From a checkpoint of a small transformer trained on Wikipedia.
Architecture: RMSNorm before each block, rotary positions.
Training: 89M tokens, 10910 steps.
MLP neurons of a small language model. Each row is named by its layer, matrix (gate and up: input weights) and neuron, and shows model dimensions 64-191. Each number is 128 + 32 x the weight over its row's rms, rounded and kept within 0 to 255. A neuron's up and down rows have the sign that makes its largest values positive.
After each neuron's rows, "fires on" lists the tokens most often at its 100 highest values on Wikipedia text that the model never trained on.

L6.gate234 [132 128 101 139 172 103 106 110 130  59  96  86 150 164 131 147  82 157 147  99 117 131 140 165 127 179 122 151 122 111 122 103 148 126 163 122 157 147 150 134 182 135 174  93 131 144 144 130  36 175 130  84 149  96 108 123 171 133 120 109 126 133 104 168 118 185  72 122 175 175 130 140  90 127  63 126 116 116 124 175 132 131 159 106  69  99 146  71 140 114 110 112 158 173  30  91  79  97 144 194 166 101 130 129 118 109 120  93 190 105  89 122 123 117  91 108 120 113 102 109  90  98 121 118 105 120 149 173]
L6.up234 [131 136 145 117 141 144 102 128 108 107 146 146  82 184 136 175 111 127 132  93  95 111 166 142  91 153 104 148  76 107  77 151 113 145  97 173 119 111 119 134 115 112 140  81 131 108 138 112 148 100 118  93 178 108 113 198 137 126  53 183  76 101  98 175 130 156 180 123 135 158 122 122 150 114 129 171 112 118 186 156 108 185  76 195 105 134  96  92 118 106 183 126 101 165 145  86 151 194 121 152 168 192  80 134 110 144 123 106 128 127 158 152 184  75  84 174 172 137 178 106 126  98  89 186 101 110 139 143]
fires on: " Gra", " Bra", "la", "ma", "ra", " pa"

L6.gate47 [ 80 177 142 104 129 114 119 114 195 129  91 133 118  97 157 119 169 138  99  82 111 171 102 150  92 157 152 190 103  91 115 144 118 164  57 158  92 111 126 130 125 111 152 207  86  49 120 159 112 126 138 102 126 131 136 138 160 100 123 113 103 165  98 122 122 139  93 135 158 129 134 120  80  70 169 181 189 145 181 126 125 106 136 158 166 127 114 111 141 102 144 170  61 108 116 103 126 212 146 169 146 156  67 134 103 123 201  66  99 151 148 146 125 108 144  90 134 108 128 141 127 126 146 189 115 127 143  75]
L6.up47 [109 146 101 164 167  85  95 172 161 143 180  95 117  82 133 149 136 136 176 155  74 103 147 121 148 134 141 139  51 157  77 117 172  98 100 144  87 137 115  78 129  93  62  67 118 126 148  92  82 157 111 147 152 173 123  45 172 146 110 128 221  74 136 124 141 178 152  95 122  89 162 125  58 142 130 143 160 119 144 124  83 124 148 159 130  75 152  90 155 152 141 160 132 173  83  97 151 147 185  89 196 117 132  73 101 172 104  93 158 120 139 137 106 157 126 163 139 112  90  73 134 141 127  91 128 137 119 121]
fires on: " Le", " Re", "ce", "son", "ig"

L2.gate174 [ 95 204 127 139 135 116 100 165 192 143 101 108 135 164 109 112 120 117  82 102 163 153  96  56 122 101 119 160 151 201  91 113 124 144  81 122 134 123 127 109 122 135 101 147 121  58 176  38 128  97  73 169  92 127  57 114 120 108 114 135 141 148  95 153 103 126 195 162 121 103 155  57  99  86 150  95 129 134  94 144 150 124 106 148  98 142  70 105  93 108 130 104 163  94 148  98 171 116 183 161 150 102 183  47 162 120 185 146 146  91 131 149 123  92 128 138 121 107 110  88 111 109 117 107 161  97 199 174]
L2.up174 [ 92  98 120 119 138 100  97 134 183 147 155 160 131 163 150 137 142  94 151 109 110 129 155 113 112  71 196 111 136 165 143 113 166 129 146 152 133  94 163 138 116  70 128 123 110  86 183  76 178  79  94 197  88  68 143  73 149 116 127  93 118 135 138 121 107 106 185 140 129 127 151 133 130 111 203 159 155 138 124  97 115 145 133 124  81 136 139  81 121 155 101 103 143 102 105  83 159 107 113 152 124 108 206 102 158 121 137 106 161 111 151 156 117 148 196 101 169 141  93  54 125  65 122 100 118 112 154 153]
fires on: "son", " John", "ward", "on", " Henry", " Martin"

L6.gate170 [ 69 154 135 124 153 105 105  88 159 122 122 127 103 137 114  83 110 111 108 152  75 134 146  56 219 119  85 131 115 156 103  95 120 127 134 114 135 113 126 133 118 130 121 106 172 144 144 159 139 134  96 110  98  62 123 120 175 123 110 162 140 191  60  81 117 205 169 121 138 151 115  66 123 161 159 108 119 111 136 162 112 138 120 144 115 135 128  56 105 159 104  93 157 112 181 115 153  84  82 103 138  97 110  84 124  67 124 174 167 111 117  66 106 158  86  88 104 128 156 115 174 147 145  98 124 152 116 153]
L6.up170 [140 144 115 146 144 156 125  81 109 187  62  91  97 138 124 173 124 142 128 173 115 137 112 198 114 102 103 118 136 115 172 158 140 162  62 114 142 125 140 116 100 186 169 157 124 152 156 140  77 156  90 132 166 149  58  94 110 144  81 173 112 118 115 115 140 172 131 161 145  66  90  77  55  76  97 113 110 135 122 139 150  61  63 116  50 126 109 117 125  81  78 119 143 123 167 138 110 141 141 151 185  93 172 134 143 127 125  97  98 126 174 150 110 128 111 183 154 127 169 133 156 130 128 109 124 126 198 129]
fires on: "tro", "vi", " a", " in", "co"

L2.gate200 [159 126 129  94 165 148 129 123 176 162 137 114 110  95  78  96 178 149  97 118 143 135 120  42 109  92  66 102 155 116 130  81 123 122 169 127  88 124 146 139  97 140 136 178 104  99  65 129 143 153 120 147 118 121 108 143 159 127  22 129 179  55 102 100  70  92 160 154 121 130  48 127 176 162 114 179 133  92 155 123 123 126  84  69 125 122 118 156 125 121  99 158 156 125 164 154 108 152 123 132 146 130 182 161 126 145 133 175 165 146 118 155 103 182 163 138 142 149 138 131 195 132  98 120 167 116 118  84]
L2.up200 [191  78 104 119 179 135 106 138 178 110 156 138  59 112 135 148 119 105 116 149  99 103 142 222 173 110  68 161  63 189 170  95 147 156 139 135 146 151 118 130 118 154 190 132  62 118 121 131 123 208 123 137 145 110 133 164 103 104 180  93 153 134 149 187 182 104 138 139 156  73 162 126  90 116 116 143 149 116 164 103 100 140 123 143 154 109  98  70 122 143 133 159 141 128 115 129  84 132 118 136  67 136  59  89 111 131 154 131  90 149 109 154  76 186 173 115  56 162 142 194 208 135 149 148 141 146 119 102]
fires on: "de", "ke", "ol", "da", "ade"

L7.gate188 [141 136 145 116  93 145 204 144 160 148  91 110 157 175  56 183  99 147 150 174  89 168 130 144 126 128 158 140 103 100 183 103  98 160 135 163 132 116 145  96 156  76 119 106  83  92  96 119  46 115 193 178 170 108  85  90 196  99  79 107 107 152  82 154 179 126  90 109 171 122 101  86 147  83  88  54 137 164 125 139 135 133 178 102  77 123 172 126 120 104 122 149 137 154 113 129 182 149 118 138  97  87 130 133  71 129 176 164 144 110 154 160 135  44 107 121 101 108 183 125 102  88  92  71 154 102 169 123]
L7.up188 [128 110  88 101 100  70 118 168  92 108 119 116 167 121  97 113 139 144  98 113 109 144 143 161 225 132 177 108  87 153 180  82 140 150 109 150 112 117 128 183 138 117 121 103 147  77 112 158 162 132 128 123 161 163 126 154 119 120 109 134 162 102 132 122 151 102 135 140  93 113 149 156 180 122 162 210 117 158 137 169  84 156 119 121 157  73 116 141 138  92 127  88 195 124 119 140 156 159 129 137  87 105 147  91 163 116  63 134  85  50 150 138 152 188  84 102 132 115 134 196 135 134 165 223 174 184 106 140]
fires on: "hi", "ar", " Th", "b", "ian", "th"

L2.gate18 [ 72 164 117 131  75 104 176 153 119 151 111 162  34  95  99 166 125 187 145 177  96  83 178 112 127 137 127 106 110 160  85 136 130 116 113 171 135  99 113 158 163 146 194 163  62 134 143 116 200 160 108 131 186  85 128 121 138 153  94 116 118 105 127  84  95 132 152  66 147 124  91 102 102 105 136 152 109  88 141 193 130 134 176 115 132  80 165  76 142  87 162 117 121 153 140 123 103 113  98 143 107 124  69  82 161  73 146 113 159 150 114 112 133 101 165  82  87 139 117 133 135 139 135 157 108 108 101 128]
L2.up18 [172 178 125 194 129 150 142 166 161 105  70 102  87 141 131 175 104 115 129 180 121 118 107 130 148 112 134 137 156 166 148  39 167 118 109 183 127  89 187 112 138 115 122 105  91 128 185 122  86 150 138 102  99 148 122 137 140  87 136 159 178 166  77 143 110 116 101  93 120  75  69 144  99 152 129 126 136 207 178 140 138  87 133 116 146 110 132 131 118 144 151 105 105 119 179 127 142 152  92 182 154  67 109  98  84 150 122 156 101 108 130 206 146 173 109 178 135 114 130 113 125 167 154 101 114  83 163  95]
fires on: "ba", "b", "ra", " Ab", "out", "ti"

L2.gate131 [104  86 130 105 146 163  99 140 140 126 132 138 122 111 116 108 133 151 149 107 126 131 138 191  97 132  97 112 172 142 165 140 140 114 123  94  99 216 121 130 204 112 140 130 155 148 143 153 199  92 115 147 112  92  82 143 127  40 137 169 130 163 150 162 172 167 133  75 149 118 145 136  83 133 124 155 159 109  87 116  93 114 161 135 105 153  98 165  98 112 127 118 175 201 112  73  84 108 160  83 152 136 148 115 142 107 107 105 142  98 177 156 100  55 112 112 105  97 158 125 108 136  82 136  73 157  84 193]
L2.up131 [123  77  96 168 121 174 101 179 124 153  96  69 178 103 134 151 177 148 147 115 157 158 127 186 115 124 154 131 152 129 129 171 180 149  81  97 130 114 164 119 152 148 141 105 156 174  65 135 144 126 129  89  71  52 125  87 152 111 126 106 163 118 181 159 178 118 119 159 148 147 138 100  93 156 119  80  85 159 145 127  71 114 134 178 101 116 116 152  67 141  98 119 163 160 116 124  96 182 150 102 101  99 163 145 128 130 178 146 126  74 178 180 146  89 133 129 120  69  76 156 160 170 165 138 118  95 109 126]
fires on: "or", "on", "pi", " per", "vi"

L2.gate62 [110 169 137  61 172 145 117 152 124 108 165 123 133 216 161 111 150 119  94 140  87  97 118 137 118 131  44 149 135 108 136 143  92  98  81 134 164 137 136 145 150 143 181 150 151 164 200 174 112 136 141 109 126 153 125  79  91 121 152 108 150 157  58 115 163  89  99 175 147 111 109 165 159  91 126 144 107 157 164 148 148  75 123  39 177 133 154 155 118 107  58 127 137  92 165 117 145 121 129 160 150 105 139  61 152 139 112 106  65 135  83 132  87 100 131 135 105  87 112 167  84 153 101 107 105 105 136 128]
L2.up62 [ 90 150 120 126 153 173 120  76 133 116 110 155  85 219 116 104 180 141  89 158 154 137 154 156 141  96 132 160 111 155 150 132 149 195 132 145 118 153 163 161 140 172  81 144 121 162 158 103 161 166 179 141 124 164 129 118 131 109 110 156 108 126 181 142 116 206  72 129 117 146 157 156 193  40 112 133  67 132 133 139 111 127 169 159 143 142 115 103 120  93  82 182 128 110 135 146 111  96 141 132 175 196 129 104 126 211 123 118 117 104 139 102 115 134 215 130  98 143 144 111 132 177 164 188 102 148 124  87]
fires on: "ough", "n", "on", "mon", "ni", "man"

L2.gate1 [ 63 132  64 121  82 124 169 152 114  67 113 128  61  71 101  42 109 161 106 124 142 115 168 125  39 123 100 145 160  90 111 111 142  94  90  98 104 107 185  98 180 130  53 147 139 163  76  87 124 158 110 118 158  94 105 146  78 120 133 135 139 105 167  62 144 163 132 118 106  89 136 128 104 142 135 112 122 129 161 137 147 141 166 132 125  36 109 110 137 173 136 118 127 156 117 123 158 120 142 125 130 137 123 122 127 164 134  70 106 109 154 187 117  87 146 104 204 114  69 117 185 171 112 172 145 109 189 118]
L2.up1 [ 77 143  85 114 120 109 125 143  97 156  99 157 127 126 116 197 110 152  88 114 106 118 128 139 183 206 130  99 108 134 156 118 167 147 112 129 114 118 191  85 147 114 107 105 156 160 147 151  83 184 178 113 137 116  94 132 130 174 166 152 134 112 143 143 126 130 110 146  86 142 101 172 131 146 116 130 142 124 194 104 107 153 110 144 141 113 116 143 135  82 101 119 124  84 110 123 136  92 131  98  79 155 145 155 120 157  80 151  53  73 137  95  94  70  67 173 127  71 214 242 126 137 168  83 166  97 161 187]
fires on: "in", "id", "ve", "op", "ne", "or"

L2.gate59 [135 161 114 149 122 131 117 188 126 104  78 152 107 100 137 164 107  93 138 165 127  93  99 170 163  99 130 156 107 139 174 129  82  99  72  87 144 143  72 132 106 125 159 151 136 174 120 111 156 148  91 137 118  80  96 180 121 178 165 136  95 134 157 115 124 118 132  85 151 147 168 121 133 150 159 104  78  80 106 107 159 157 151 174 127  99 151 146 160 178 153 147  76  97 130 145 121 145 155 154 147 124 169 183 153 117  94 121 107 108 143 157 109 152  82  79  89 121  90  91  99 176 108 181 158 191 124  97]
L2.up59 [137 121 148 185  90 184 121 153 127 109 147 174  85  82 165 165 136 168 132 221 162 168  86 172 172  83  64 206 104 119 142 111  65 145 115 100 180 120  62 180  90 170 182 148 116 118 108 136 121 138 173 142  96  64 156 136 127 192 141 155 111 175 117  79 135 135 124 135 125 127 109 117 104 124 117 124  77  94 154 148 189 143 154 145 142 139 110 129 160 156 131 118 121 123 102 207 106 141 129 134 120 116 131 102 142  65 123 182  62 133 123 174 117 146  84 147 127 173  89  98 169 161 146 105 113 141 125 121]
fires on: "st", "i", "ci", "com", "om", "h"

L6.gate196 [157 138  91 129 141 124 194 147 123 115 144  83 160 115 181 155 125 141 121 165 167 168 116  72 150 153 152  97 148  56 179 144 193 102 168  81 150 161 159 127 127 127 123 127 161 104 114 108 128 135 171 147 157 158 123 142 152 166  84 119 136 131 147 130 133  82 114 126  76  86  63 144 195  77 163 126 106 150  80  96 141 128 166 116 147  94 125 105 103 186 143 143 130 135 160 116 146 193  80 191 106 165 162 154 171 108 148 147 124 181 177 122 136 146 197 196 176  84 150 132 132 129 113 112 103 155 131 136]
L6.up196 [130 125 101 159 125 100  90 119  91 146 121 123 158 165 101 132 142 142 147 123  87 151 119 102 137 122 102 135 196 129 124 157 158 142 122  92 141 109 166 114  73 103 148 194 101 157 149 128 113  61 107  62  90 150 142  54  95 175 138 137 153  90 124  86 138 155 101  96 176 120 122 150  93 155 167  53 113 160  96 107 130 156 149  67 144 177 144 194 118 150 121 101 194  87 151 191 120 104 100  78 137 148  78 146 103 109 116 104 148  73 112 153 171 117 140 101  99 160 146 114 169  95 124  73 127 181 192 103]
fires on: "'", "il", "ing", "e", "ell", " to"

L6.gate211 [186 143 131 121 133 147 142 114 111 171 120 116 132 186 104 108 131 140  73  96  87 163 124 153 152 137 153  91 152 135 157 136 170 120 119 148 159 113 101  51 112 186 126 147 112 125 145 112 143 156 109 121 105 139 127  55 137  98 125 161  86 125 162 103 183 162 102 126 170 160 128 103 122 134 207 195  92 126  87 139 109 116 146 111 117 140  92 143  91 132 155 129  62 118 134 113 109 182 106 128 126 177  72 202 128 130 162 150 141 125  87 135 145  88 120 114  72  88  95 131  57 104 130 133 114 107 126 163]
L6.up211 [166  72 102 129 157 150 109 151 102  92 127 123 152 124 145 151 150 111 132 255  83  85 136  44 104 115 113 148 132 158 140  59 108 116  94 123  80  98 158 135 108 106 119 140 131 125 132 129 113 153 131 131 153 154 151 132  86 147 137 105  81 152  94 131 105  99 115 177 161 155 139 157 105 137  91  91 150 196 128 127 124 146 134 154 109 158 140 105  86 121 138  93 149 139 126 131  95  87 134 137  53 162 192 169 109  76  68 126 170 195  68  68 144 162 137 193 115 140 116 113 135 111 175 153 106 170 119 105]
fires on: "ri", "v", "pi", "'"

L2.gate77 [109 111 136 153  77  83 139 165  91 103 144 136 135 142  83 144 107  86  96 141 105 119 145 128 122  80 132 113 102 137 182 173 143 104 131 122 197 166 129 115 136 138 108 141  65 213 165 104  80 131 136 128  75  56  14 152  93  91 130 110  88 106 117  74 150 196 176  88 119 132  83 123 140 117 110 135  91 146 156 103 115 122 167  89 188 126 175 119 146 106 144 169 103 152 157  83 113 171 146 102 115 158 143  72 163  98 162 112 144 114  91 133 126 124 110 180 129 137 144 117 125 148 134  90 166 132 129  74]
L2.up77 [111 164 174 136  87 120 180  64 159 152 151 152 105 150 155  96 148 139 174 138 163 151  69 152  38  80 168 128 179 185 146 125 119  88 115  66 139  97  78  99  77 109 116 150  92 154 161 160 162 108  98 169 134  91 141 123 167 144  65 167  88 101 112  96 218 183  96 121 121 133 114 204 143 113 133 135  73 133 130  75 132 123 170 161 168 159 173 133 118 146 108 189  58 121 184 133 155 150 127 154  92 171 134  95  92  89 102 149 166  81  85  87 113  91 155 134 129 119 179  87 154 163 127  68 128 123 154 143]
fires on: "ad", "di", "go"

L7.gate44 [105 103 107 159  96 129 132  96  98  87 170 160 111 101 118 122 111 101 164 117 132 158  73 167 109 143 185 137 144  91  99  91 198 121 120  89 123 139 161  91 129 103 129 150 116 145 117 120  89 195 111 160 156  98 141 155 146 119 146 169 171 184 151 115 148 170 169 174 136 151 146  52  89 135  69 179 105 175 127  80 172 140 111  98 113  85 140 174 159 109 105  85 174 158 145  73 178 121 109 146  77 103 167  81 142  83 122  53 123 101 188 129 111 145 123 177 141 103 105 108 124 143 128 121 144 102 155 136]
L7.up44 [132  81 119 151 143 111 161 113 113  52 120 161  69 135 132  95 116 136  70  96 212 175 116 171 143 148 167  88 123  82 126 137 138 103  69  87 143 144 152 139 155  92 176 180  69 104 120 141 172 128 146 186 144  90  67 118 135 131  68 167  88 122 121 140 121 160 153 162 159 132  75 107  71  94  84  85  96 123 118 120  96 143 120 138  89  63 161  97 158 146  99 144  92 136 124 115 126 112 167 199 110 102 134 177 112 146  95  95 117 119  92 142 136  91 141 153 129 179  77  76  91 115 129 154 115  97 152  35]
fires on: " on", "On", ":", " 8", " May"

L2.gate106 [135 174 157 104 101  72 114 117 137 122 102 148 113 105 134 153 152 148 154 137 166  79  94 143 167  76 130 158 116 155 110 158 130 126 120 163  87 133  61 108 167 180 169 182 138 115 194 133 123 170  90 132 117 120 131 143 209 124 166 162 101 138 193 125 158 100 172 164 162 119 161  99  79 187 141 180 130 186  61 193  98 110 188 101 136 121  66  88 145 116 120 100  48 167 159 160 161 142 132 126 125 176 110 133  93 157 123 106  65 144 157 127 152 125  89  65 131 135 101 113 179 117 146 184 153 135 173 122]
L2.up106 [153 130 144 122 119 143 102 139 148 180 194 128 100 118 149 138 120  93 129 148 163  88 107 158 169  82 103 133  92 152 133 129 121 129 155 171  88 168 150 144  97 190 181 136  92 105 150 125 161 154 108 169  79 136 142 122 176 114  87 102 112 126 134 135 150 110 197 179 187 142 164 114 116 203 136 230 177 116  98 132 128 124 157 110 194 143  64 111 116 119 130 157 122 135 156 132 196 135 121 112 128 136  98 126 134 144 110 135 112 119 126 145 146 163 150  79 158 122 160 112 214 123 161 149  70 121 199 140]
fires on: "tic", "V", "X", "ology", " research", " military"

L6.gate73 [ 82 153  80 145 133 125 138  87 113 108 104 106 124 168 144 146 142  76 162 173 128 135 137  73 127 106 131 156 151 167 129 179  93  94 142 173 140  79 188 187  94 130 109  99 188  93  84 114  67 127 110 156 105 110 145 144 133 125 108 118 139 189  98 152 103 113 144  61 185 101 128 121 140 113 110 103 111 139 123  40 159 117  81 108 142 147  51  99 133 142 162 157 102  93 120 122 139 136 145 187 115 118  68 103 123 141 128 148 179 116 189  81 190 108 112  66 100 109 100 110  91 139 121 115 121 118 122 104]
L6.up73 [ 84 183  65 178 164 139 187 106  92 137 193 126 175 138 156 145 139 105 132 157 144 177 142 100 121 125 176 161 163 120 124 210  77 118 134 125 148 104 139 140  43 111 133 100 176 158 123 120 107 118 157 169 115  96 103  71  89  95 155 115 134 170 103 162 122 129 143 135 131 124 109 161 151 154 125 106 138 150 152  57 107 102  58 152 132 135  93 146 119 142 140  80  95 109 142 116 104 173 123 167  81 122 103 146 114 131 160 150 170 141 136 114 148 130 148  72  95 146 121 128  95 117  93 115 157 121  95 102]
fires on: ".", " re", "d", "re"

L6.gate82 [121 128 137 149 140 127 161  89 168 143 164 160 154  56 125 161  84 115 126 194 182 141 151  97  99 167  92 134 151 128 109 128 145 159 133 114 110  71 147 127  86 167 107  89 118  93  80 185  94 168  83 140 136 131 126  91 172 161 123 135 155 126 108 151 137 107  47 175  88  74 124 103 199  97 197 157 102  93 156  69 189 162 116 142 134 123 120  90 141 122 163 173 131  48 130 134 165 140 180 145 130 123 162 138 189 136  86 135 160 175 138  98 108  89 140 162 130 108  92 155 157 121  91  70 127 119  87 115]
L6.up82 [133 155  94 168  75 103 127 116 161 142 140 117 143 115 118  97 154 119 115 106 128 165 148 139  80 119 140  97 177 128  71 111 159 157 172 101 118 124  49 140  84 131 146  89 104 115 138  87 158  93 101 173 106 148 132  93 110 143 158 146 101  86  80 114 236  88 149 135  87 110 151 139 158 149 150 118  75 188 189 105 124 115 115 117 196 127 109  69 161  94  87 127 139 110 117 134 119 114 152  94  93 133 110 104 159  54 109 155 155 145 122  62 161 191 113 108  91 177 163 113 104 104  69 114 178 120 108 110]
fires on: "e", "it", "vol", "ro", "d", "di"

L2.gate171 [100  95 179 114 112 116 100 119 160 130 118 122 139 108 112 155 116 141 134 135  94 140 102 130 128 128 126  69 164 104 145  95 150 151 173 104 102 180  98 113 185 105  81 157  94 122 153 171 134 148 128 152  58 134 148 129 121 111 109 123 151 144 116 117 148 157 162 101  99 132 115 147  92  91 130 134 131 109 126 100 101 140 156 144 125  93 131 108 109  97  93 185 116  84 183 151  80 102 223 173 132 100 111 153 131 200 156 137 132 110 138 138  79  74 116 118  67  40 130 174 145 125 157 160 144 140 180 146]
L2.up171 [140 116 132 131 103 120 102 126 195 142 153  87 131 103 152 142 102 125 130  64  90 167 148 125 113 120 134 112 140 132  89 143 186 149 199 199 104 139  96 164 152 134 149 156 194 140 133 103 130 174  83 118  85 129  93 135  96 118 120 135 170 135 128  91 174  99 164 133 153 148 121 137 126 141 151 126 111 116 191  72 124 156 154  86 115 156 136 117 132  94 104 174 119 120 170 169  68  97 161 164 141 130 163 120  73 124 141 148 112 119 133  91 127  50 138 129  98 162  98 195  81 143 174  69 119 132 103  87]
fires on: "me", "il", "a", "men", "les", "le"

L2.gate145 [108 157 145  96  95 178 157 210 142 163 151 156 157 132 130  78 125 127 115 189 152 118 136 120 146 147 193 217 155 152  85 139 130 182 108  75 146 126 103 123 123 162  57 113 100 150 128 141 125  96 128  99 116  79 119 157  77 112  90 137 133 189 148 111 121 113 140 130 113 129  92 106 142 124 135 167 169 115 192  63 101  93 132 150 123  93 120  93 107 117 124  67 167 112  95 107 233 149 113  87  93 177 148 163 122 121 121 141  98  89 144 139 175 102 129 164 142 151 144 117 146 133  65 115 180 169 155 142]
L2.up145 [145 113 125  64  92 164  91 137 179 135 194 114 115 131 152 117 117 124 100 114 128 147 156 101 117 111 122  98 107  82  90 115 170 108 104 160  93 154 132 142 193 153 156 163 120 160 210 148 116 126  61 112 100 159 141 113 122 122 114 168 130 105 151 126 178 102 132 104 118 108  84 155 113 170 149 105 147 115 106 148 130 164 103  96 172 119 131  92 118 151 127 101 123 149 109 114 136 141  91 128 162  86  47 106 176  99 177 108 159 113 148 215 119 143 134 127 161 112 141 167 147 174 147 102  68 152 166 190]
fires on: "duc", "low", "ry", "ty", "the", "ham"

L2.gate95 [102 119 136  88 117 130  90 155 146  59 115 170 170 149 150 106 105 124 106 176 149 191 202 151 154 107 111 192 107 122  77 108 150 195 126 126 179 133 109 124  85 109 176 210  77  91 126 143 102 164 153  89  69  77  69 138 148 120  71 105 146 122 161  93 152 164 127 144  73 157 145 112 163 142 183  96 116  58 149 134 126 139 140  73 118 100 141  69 151 161 128  92 165 160 120 158 182 102  56 122 134 159 122 137 133 172 102 148 126 138 156 156 140 103 156 108 131 132 131 119 143 152 171 200 112 148  93 139]
L2.up95 [ 98 144 110 162 188 109 124 142 147 108 110 124  93 134 149 157 122 109 116 141 144 114 151 119 154 106 115 152 115  54  72 108 118 144 145  65 144 178 167 132 141 129  79 156 122 184 133  88 113 102 151 127 137  86  43 137 126 121 127  98 142 131  95  87 156 106 149 119 133 123  51 143 185 155 116 111 119 112  82 120 123  64 105 112  94 102 171 133 160 186 139 117 149 144 152 100 152 164  71 131 158 108 127 132 131 131 139 130 133 175 139 161 118 135 110 150 205 159  90 143 103 154 192 119 104 126 149 123]
fires on: "ke", "ph", "ine", "j", "em", "cu"

L2.gate220 [104 128 157 148 145 194 152 147 153 121 121 163 152  96 119 154  73 115 100 187 147 183  48 117 121 193 142 173  90 160 138 127 120 131 143 120 128 136 135 110 127  83 108 104 161 204  69 114 109 121 172 117  71 115 152 133 124  93 129 114 107 152  93 143 129 105 183  80 100 102  49 145  71 203  95 127 155 119 141 116  69 212 120  98 119  81 152 127 140 133 151 104 156 171  84  82  96 159 101 112 118 108 145 103 154 180 156 140  74 120 131 139 188  85 116  86 100 139 153 191 160 187 166 156 107  53 181 130]
L2.up220 [151 142 197 157  99 138  84  79 161 135  90 165 123 147 124 137 137 179 124 157 121 159 118  53 104 163 146 150  85 211 136 111 132 131  98 162 122 115  92 141 169  98 104  97 159 149 133 162 148 171 128  82  89 121 203 112 150 128 138  98 166 129 131 151 129 127 171 105 133 143 134 128 133 128  91 109 168 143 143  83 106 152 136 172  90  74 141 169 134 108  97 158 109  99  54  68  50 150 157 115 141  76 191 173 113 202 174 123 138 159 142 126  80  91 138  86 101 133 142 140 185 149 177 109  83 112 183 162]
fires on: "gen", "S", "as", "a", "mi"